Weights of a small GPT-style language model, trained from scratch on English Wikipedia.
Size: width 384, 12 heads of 32, vocabulary 4096.
Training: a variant of Adam for these matrices, 676M tokens, 5161 steps.
MLP neurons of a small language model. Each row is named by its layer, matrix (up: input weights) and neuron, and shows model dimensions 112-303. Each number is 500 + 25 x the weight over its row's rms, rounded and kept within 0 to 999. Numbers have three digits each.
Before each neuron's rows, "fires in" lists the words (lower case) most often at its 100 highest values on Wikipedia text that the model never trained on.

fires in: "it", "you", "i", "get"
L8.up936:500432494508509530489507494531505529486485490532554486514533478518503531484511491522434475509495463536481452473471494525536503474486506463495574544481490500497496540516517479514523519472544560527524540496454544523492531537499507526491527507491497502495490491515503469499474510508510495523494525493487483500489466503493503494499531480475452496526489484514516509520516532460468505500550540524517515509467543478407547497493518486501475514476472505528533484499541520537490491495490543528440517475516520477480545489467509461492509469454548485485484508495498521496560524540488501520

fires in: "of", "veterans", "cost", "built", "cemetery"
L8.up658:499457508514496487479526493480524515475525508459482491520488527480492530507485520485446506465475473472492451507505512513486460491545499457498460482486514477531534493482521526540504480501511470521451519532461535560474490457501476493487475516536520453487523533478518498525461477524501536509530523511487512473475527520475535521482519493457503507464513523486509487491512525492472508519480516479481524456495484521470488554463519492474534479438465499476540457468486525518500540484502508538453531457511516516514553495453493509479514468527504503464484469524510519522514473519526446516

fires in: "of", "national", "federal", "appeals", "food", "affairs"
L7.up554:492534522473528476449493480530489528498531477497527494503510492504505535471499517470497498511500520436453486554492561503463464507523479549501500530489531529492486487478499508474538511482478496493505510466526519525525448506488474533523517550524527442493527476515460461493498486519519482523507539487504495504518485556487536514537480509493513476515503493479499499511522518507514483496504518500504506499566535491490485482480458522519521501482492520475515461484488487505511493463506499540501489464478521501521477494492486495487507501471521547524483480464502551510448527455497495517

fires in: "the", "time", "its", "than", "about"
L9.up831:510488499488514492512500500507508475485461494519490459506486497536510476513514526529487505486490452492487496475475482483480512485485523449498537500484407460504526496519502513507560493476529497503543484511458459483489511477461502499467518492487516511511480510513515471503499506511530515521479465474505480481501529517457493525497501496468449499477515501539542498503487493514491489489490511465538515482497485510464512514538427506514498515475501514433501493505473502502527475489504500529433519509476515493507533506496496485436496456530478514481468542488503536494525492499483460527

fires in: "on", "of", "in", "biological"
L12.up294:489508473531508542485528527507511509492506483490543451514526489480513445519502559468519488481465516504516490501469500529528541484535548488544554479473495510513496469472538508532483560498505540479460489490502494504470480509463549479535517502542520460503489534531494483492484477469488539503472456558471512440512497500478547512516483512516526513466443504491518522520489468513535515506536481520483545429515538493471424494507470517516516531466500494478523483498504510437521480501532460498495513515511468513543516484542464488429509500547482477486513460528453494475505508486523519546

fires in: "de", "or", "according", "because", "little", "good"
L5.up285:514488508514542524529498508526474492512478519503493533519532449506493463507492537480482482485476534511512448526551525498474499522461476503527541524495521520529465500478508493451500517498528510487501486463506511496473491533525497482489482481537505518502479434481515482480459475477525505470509497470471477472493479494479464477486555495478479495514469501471512544481486530520510495466520518518535473507523464556522488527496456540521455507477531496491520490544570493513497495534499464508504526553495505476474522487539470544499495529491506493499486460497501513481497515522532498511

fires in: "known", "such", "reported", "this", "same", "similar"
L2.up86:507485502530539508462482524473498483512536522509477507512500542509493486504498517482491509507501489536544517477526515514475451438493500458468460514519480486516464472470513528466552498501509490520511488474477544476517494517488511521515486484518502499480544503540473505496491501461551537527493537475488495473505536491471554480500547488512530501513515537477504508449520518487512514473498501480514505462533458499470499461514483498485473496481505487480513499507506509497475506482527481507444551494530527481488494495520453500479505457471492524499454416529536501478507524543533479508

fires in: "of", "decommissioned"
L8.up36:485497517491520487509479476492526503466498490520461495516456528476487465512512476519460479500502485488460458521497536465534533475498498494492483486481509490508509491483556457525532528549503477551472511484462481501505516470525517529461494514486494503512489512481515484509502495546511469468520533486512483515477528514466498460458475487515547526508517543526491474478494537497475465539531486520527484483507477541492524528484481506469486473483450524486518509535507514486542533502481524517515484505494482509521536497507487509512502470522500532504529480484495470522546488531508506509

fires in: "at", "2012", "1993", "2013"
L12.up602:488503516480494506555526482507555517494473488533516454497512507526492505484487547532470503502483484442458478509488506538512475495484484538495514514474493518521514531483520533553500519500475507554471490528501470513485526523546518458498476509511503449508518498501467489506462505488545494539507474507504462494519516508518466527494526530475518540512517486484508513505526469483525461499502486501515482488500541545498493515495474522536538505513519491495488445478510491503473475538482515510526481531496533486475498487477542485465509513525522535539519447476467492537499473480448497542

fires in: "united", "of", "santa", "royal", "western", "new"
L8.up713:500481505507489479514527491497543531533490452527490533528505498514503505514477468507520500516502513518491471564506516520517503492465504458510464539493487512498495515534525509536506504490496442470460476489475466546550447465545487515483465489507510465499518502534497499501489479521457482536508515480508477502457528531453542493506518507500494509488475536519512538482526498488462480502532506480522484476483514483531476496453523491529495480477476473486519487490474481516485472539534595530459550546522500493524561507531540501446508473518478489488463456497470554508504488502520481503

fires in: "team", "at", "league", "road", "route", "party"
L5.up1055:560529477471544496478492488467497516535497512490503489503484515488499517531496530480466495474488515507499493482495509458483508464493485516542554517435481525500512503488531509481556548512511495528478483464527516517443526530462479468497495520537522497518573502528494474484455484525494485540492518476480541421481498510478528500491493535498455502476482482503500508497545521491522503464490503525498471512497485502487450547481521493534475528507467459517505481492489513488520465510534492516515526487527513494494535486455523485440503451487551486509482476498523524496495474470523447514

fires in: "over", "about", "anti", "around", "just", "them"
L7.up1018:535484488460478458449501511506527495531468541511527459517426473466487476515507544469473480484505527527497498460519531487479537464484511507519521519515486503535490484479495528505563495482558547463508504521488517526472488505471495527536520518475523482506469546498515482529460539531507484508474500474538522471514504520487476435546528516469488532496486537499533507464552494488473515471502513518503497496513521501480492506506501526496483468513502478527465470487473484522511540498511508481511509501547494521489514465470519506434496460498491501493489489530517522496471515486498520491

fires in: "central", "metro", "northern", "national", "nominations", "ireland"
L8.up1005:446503533502512475489507489480509471506458504483525450510501478480474565486489493510473492513451519515495493535477483501523500509469510466507509460473506470540491472502513497494481490474521518553457468509541515545464556505532538568503502531538492501500560520497477489534475487515444516520493455499519562470513493524535521514517486493498533511492507529485521554547498542483541476492538501498480520461465471504449492529470476487526517482463537500489546506504500490501507475502524522482482459513524502491509506523542464497487510481505481498493503478477461558497489529459488539523

fires in: "of", "for", "azerbaijan"
L5.up448:488511482496503528480500521468542525515513509500550475507521508551481503483495509483493497463487502484484515507508502510527452487513498525501513514493517537500498517498485471486462514470566500541479511467471515467499480518496496517482516529558529452543473468515482493544470496498445470493477503510528487432488479523452518495495479482480531495491499535471507513499511495478526485535502510507532531458487506485493484496483472526513502505498471496492510478503476458463506516498491522493501529503573500496469513481531505539519499466518504528477517478512523530532490512506488515525

fires in: "m", "cm", "mm", "in", "ft", "km"
L13.up982:442470463510527464443493484514569525469476462494514501531485514478519527509527513486501451564514492494470459522476488540470490462491506510547533488415499463490510506516522497544492542524502465478477518504463520495501496541538497489482483441555527514514477458486441492499501465504495531506478458523516488501477472497501527540487485505518501491471468528470516509499498516505525474515494474511498487468492500491467475509454490526491481500530487563448471519498530458522490525476527506539489574517460536514517487515498474514491477455492467490544513541501484503517477468506489504512